From a checkpoint of a small transformer trained on Wikipedia: tied embeddings.
MLP neurons of a small language model. Each row is named by its layer, matrix (up: input weights) and neuron, and shows model dimensions 96-223. Each number is 200 + 40 x the weight over its row's rms, rounded and kept within 0 to 999.
After each neuron's rows, "fires after" lists the tokens most often just before its 100 highest values on Wikipedia text that the model never trained on.

L2.up199,176,183,217,185,268,202,205,239,189,183,228,131,246,222,164,230,241,169,199,189,233,292,208,224,130,167,168,230,212,160,156,160,164,267,173,152,235,201,220,173,169,190,186,216,258,235,203,139,147,195,132,142,244,195,181,206,186,228,208,296,212,234,217,172,127,148,145,225,247,200,208,202,216,243,191,137,187,201,228,173,138,208,211,228,165,212,163,192,226,144,223,238,200,208,186,199,167,201,159,228,258,274,125,185,216,102,216,158,227,301,220,208,214,264,140,173,272,302,217,236,130,224,172,234,218,160,191,167
fires after: "1", " In", "2", "ters", " On", "In"

L2.up1052,226,253,199,250,225,194,172,192,231,207,128,195,232,200,202,213,226,235,258,149,234,239,210,155,193,210,187,244,204,208,200,176,180,237,266,177,131,232,248,179,175,237,220,142,181,150,165,181,159,210,221,180,177,252,163,306,133,149,229,215,310,167,193,136,259,265,222,230,151,236,142,183,221,192,101,193,223,276,254,219,218,219,232,216,169,217,219,192,201,191,203,261,217,148,269,201,214,205,212,249,157,157,247,224,155,189,186,237,146,169,156,299,190,225,263,208,140,176,165,262,215,136,230,211,241,220,164,187
fires after: " t", " T", " H", " F", " te", " f"

L2.up2125,278,229,170,217,163,179,211,191,134,232,241,181,237,237,181,189,189,222,182,203,223,200,195,186,215,161,251,191,190,210,162,127,190,183,283,229,232,183,198,214,289,258,189,302,160,240,160,241,109,170,218,168,240,196,257,228,238,178,216,177,165,210,169,175,170,231,251,156,224,210,179,164,230,145,228,196,229,210,210,163,245,208,242,249,239,235,209,216,271,175,200,230,216,216,202,238,213,180,304,180,167,161,206,267,125,274,216,174,164,235,280,225,209,178,226,214,192,163,227,158,183,206,252,141,252,190,201,166
fires after: " c", " r", " l", " t", " rec"

L2.up2309,241,207,184,233,125,148,206,199,217,159,218,126,201,184,177,198,206,194,138,150,256,245,225,189,90,240,245,225,148,246,183,158,207,163,206,177,243,127,152,251,173,277,195,122,204,275,152,179,173,181,190,158,185,110,162,238,141,263,183,253,152,189,200,179,195,212,147,161,203,150,170,174,268,240,217,277,213,208,197,247,194,191,173,278,157,193,217,157,216,171,153,175,207,122,208,190,201,238,208,247,217,165,158,146,222,112,232,201,263,215,194,216,155,214,236,183,211,193,224,197,172,193,183,209,241,266,132,260
fires after: "\n", "2", "1"

L2.up1388,267,233,182,188,243,208,189,227,152,162,220,271,138,229,155,248,208,194,171,219,178,207,183,188,211,174,161,169,248,259,162,197,195,181,234,185,206,206,146,181,212,301,182,194,256,216,115,159,199,196,143,132,202,177,195,228,151,278,193,265,210,194,227,289,215,300,250,149,150,202,201,265,241,218,243,135,237,176,209,195,276,222,180,216,191,192,175,217,236,165,169,229,166,182,194,231,242,164,228,212,228,189,158,145,161,144,216,266,256,205,204,168,228,198,213,151,170,183,184,155,148,122,193,236,210,287,206,243
fires after: "2", "1", "| "

L2.up1805,276,168,212,182,227,195,175,145,224,260,194,192,169,142,70,176,203,216,214,132,159,171,210,201,226,212,228,247,225,191,169,185,209,220,200,239,230,187,175,214,148,198,266,192,243,154,147,132,208,203,125,220,180,125,236,157,153,206,174,258,182,146,169,162,104,249,170,197,225,119,169,194,237,171,165,169,192,172,235,244,210,183,114,203,220,187,174,175,212,160,126,243,195,159,158,239,253,267,284,215,187,278,135,170,237,165,146,193,182,90,171,200,128,192,193,222,228,254,186,250,136,158,187,154,236,96,155,262
fires after: "2", "1", "987", "023", " Apr"

L2.up2082,268,199,212,223,214,196,289,204,183,210,150,221,166,226,232,139,202,218,153,158,198,220,230,248,209,212,211,232,221,175,152,219,170,187,118,248,262,213,164,199,338,260,242,146,207,234,187,112,165,187,146,229,216,186,189,89,188,203,177,221,178,168,192,225,157,256,194,341,166,207,213,196,248,255,266,86,159,242,151,269,205,228,250,142,53,190,289,150,223,137,260,188,181,173,161,208,240,136,236,133,201,176,228,225,196,246,114,161,233,257,226,130,192,232,246,179,226,224,166,272,163,183,260,212,210,247,177,180
fires after: ".", "o.", "D.", " ."

L2.up1626,183,160,157,192,93,185,228,191,202,208,261,195,153,220,246,215,199,143,165,240,195,210,221,268,179,166,206,236,199,208,176,172,111,203,240,209,208,227,186,180,216,184,252,199,255,200,179,237,116,239,246,156,181,191,195,126,206,170,225,184,219,78,224,190,163,212,136,238,228,208,244,223,144,229,236,144,249,225,243,231,228,206,154,162,102,166,214,196,163,134,264,211,203,149,200,291,259,250,198,180,184,210,200,247,250,105,153,242,209,259,158,194,246,281,217,121,223,228,257,216,197,157,223,147,234,223,288,78
fires after: ".", "o.", "us", ";"

L2.up1361,181,208,231,151,227,182,196,175,200,205,193,212,186,221,186,219,199,157,229,222,113,202,122,194,162,226,252,311,253,208,126,203,143,150,225,186,219,175,208,187,153,125,235,173,175,194,227,158,164,253,121,226,183,193,160,195,208,200,280,200,202,195,216,239,143,253,178,155,170,160,189,304,169,221,252,197,195,139,203,200,195,191,159,202,170,134,165,197,198,187,171,176,228,313,181,221,177,226,254,264,218,227,200,137,174,206,203,207,211,131,164,203,142,241,149,154,246,251,221,219,200,183,248,195,246,175,229,218
fires after: "2", "1", "| "

L2.up1328,210,256,193,259,207,294,193,176,272,179,205,245,172,175,178,189,215,170,258,241,232,202,246,165,217,229,149,189,211,244,217,186,177,151,244,171,200,204,208,177,251,248,235,190,157,207,170,143,140,215,188,219,205,174,179,196,277,194,172,196,177,239,173,166,165,254,255,171,176,209,178,249,200,209,230,231,211,234,227,227,135,214,221,201,135,293,242,259,241,201,285,194,156,262,229,224,163,239,200,173,216,152,178,199,132,209,208,238,183,189,216,200,212,237,225,147,132,152,184,186,175,200,209,188,308,247,211,168
fires after: " t", " l", " s", " sh", " sl", " T"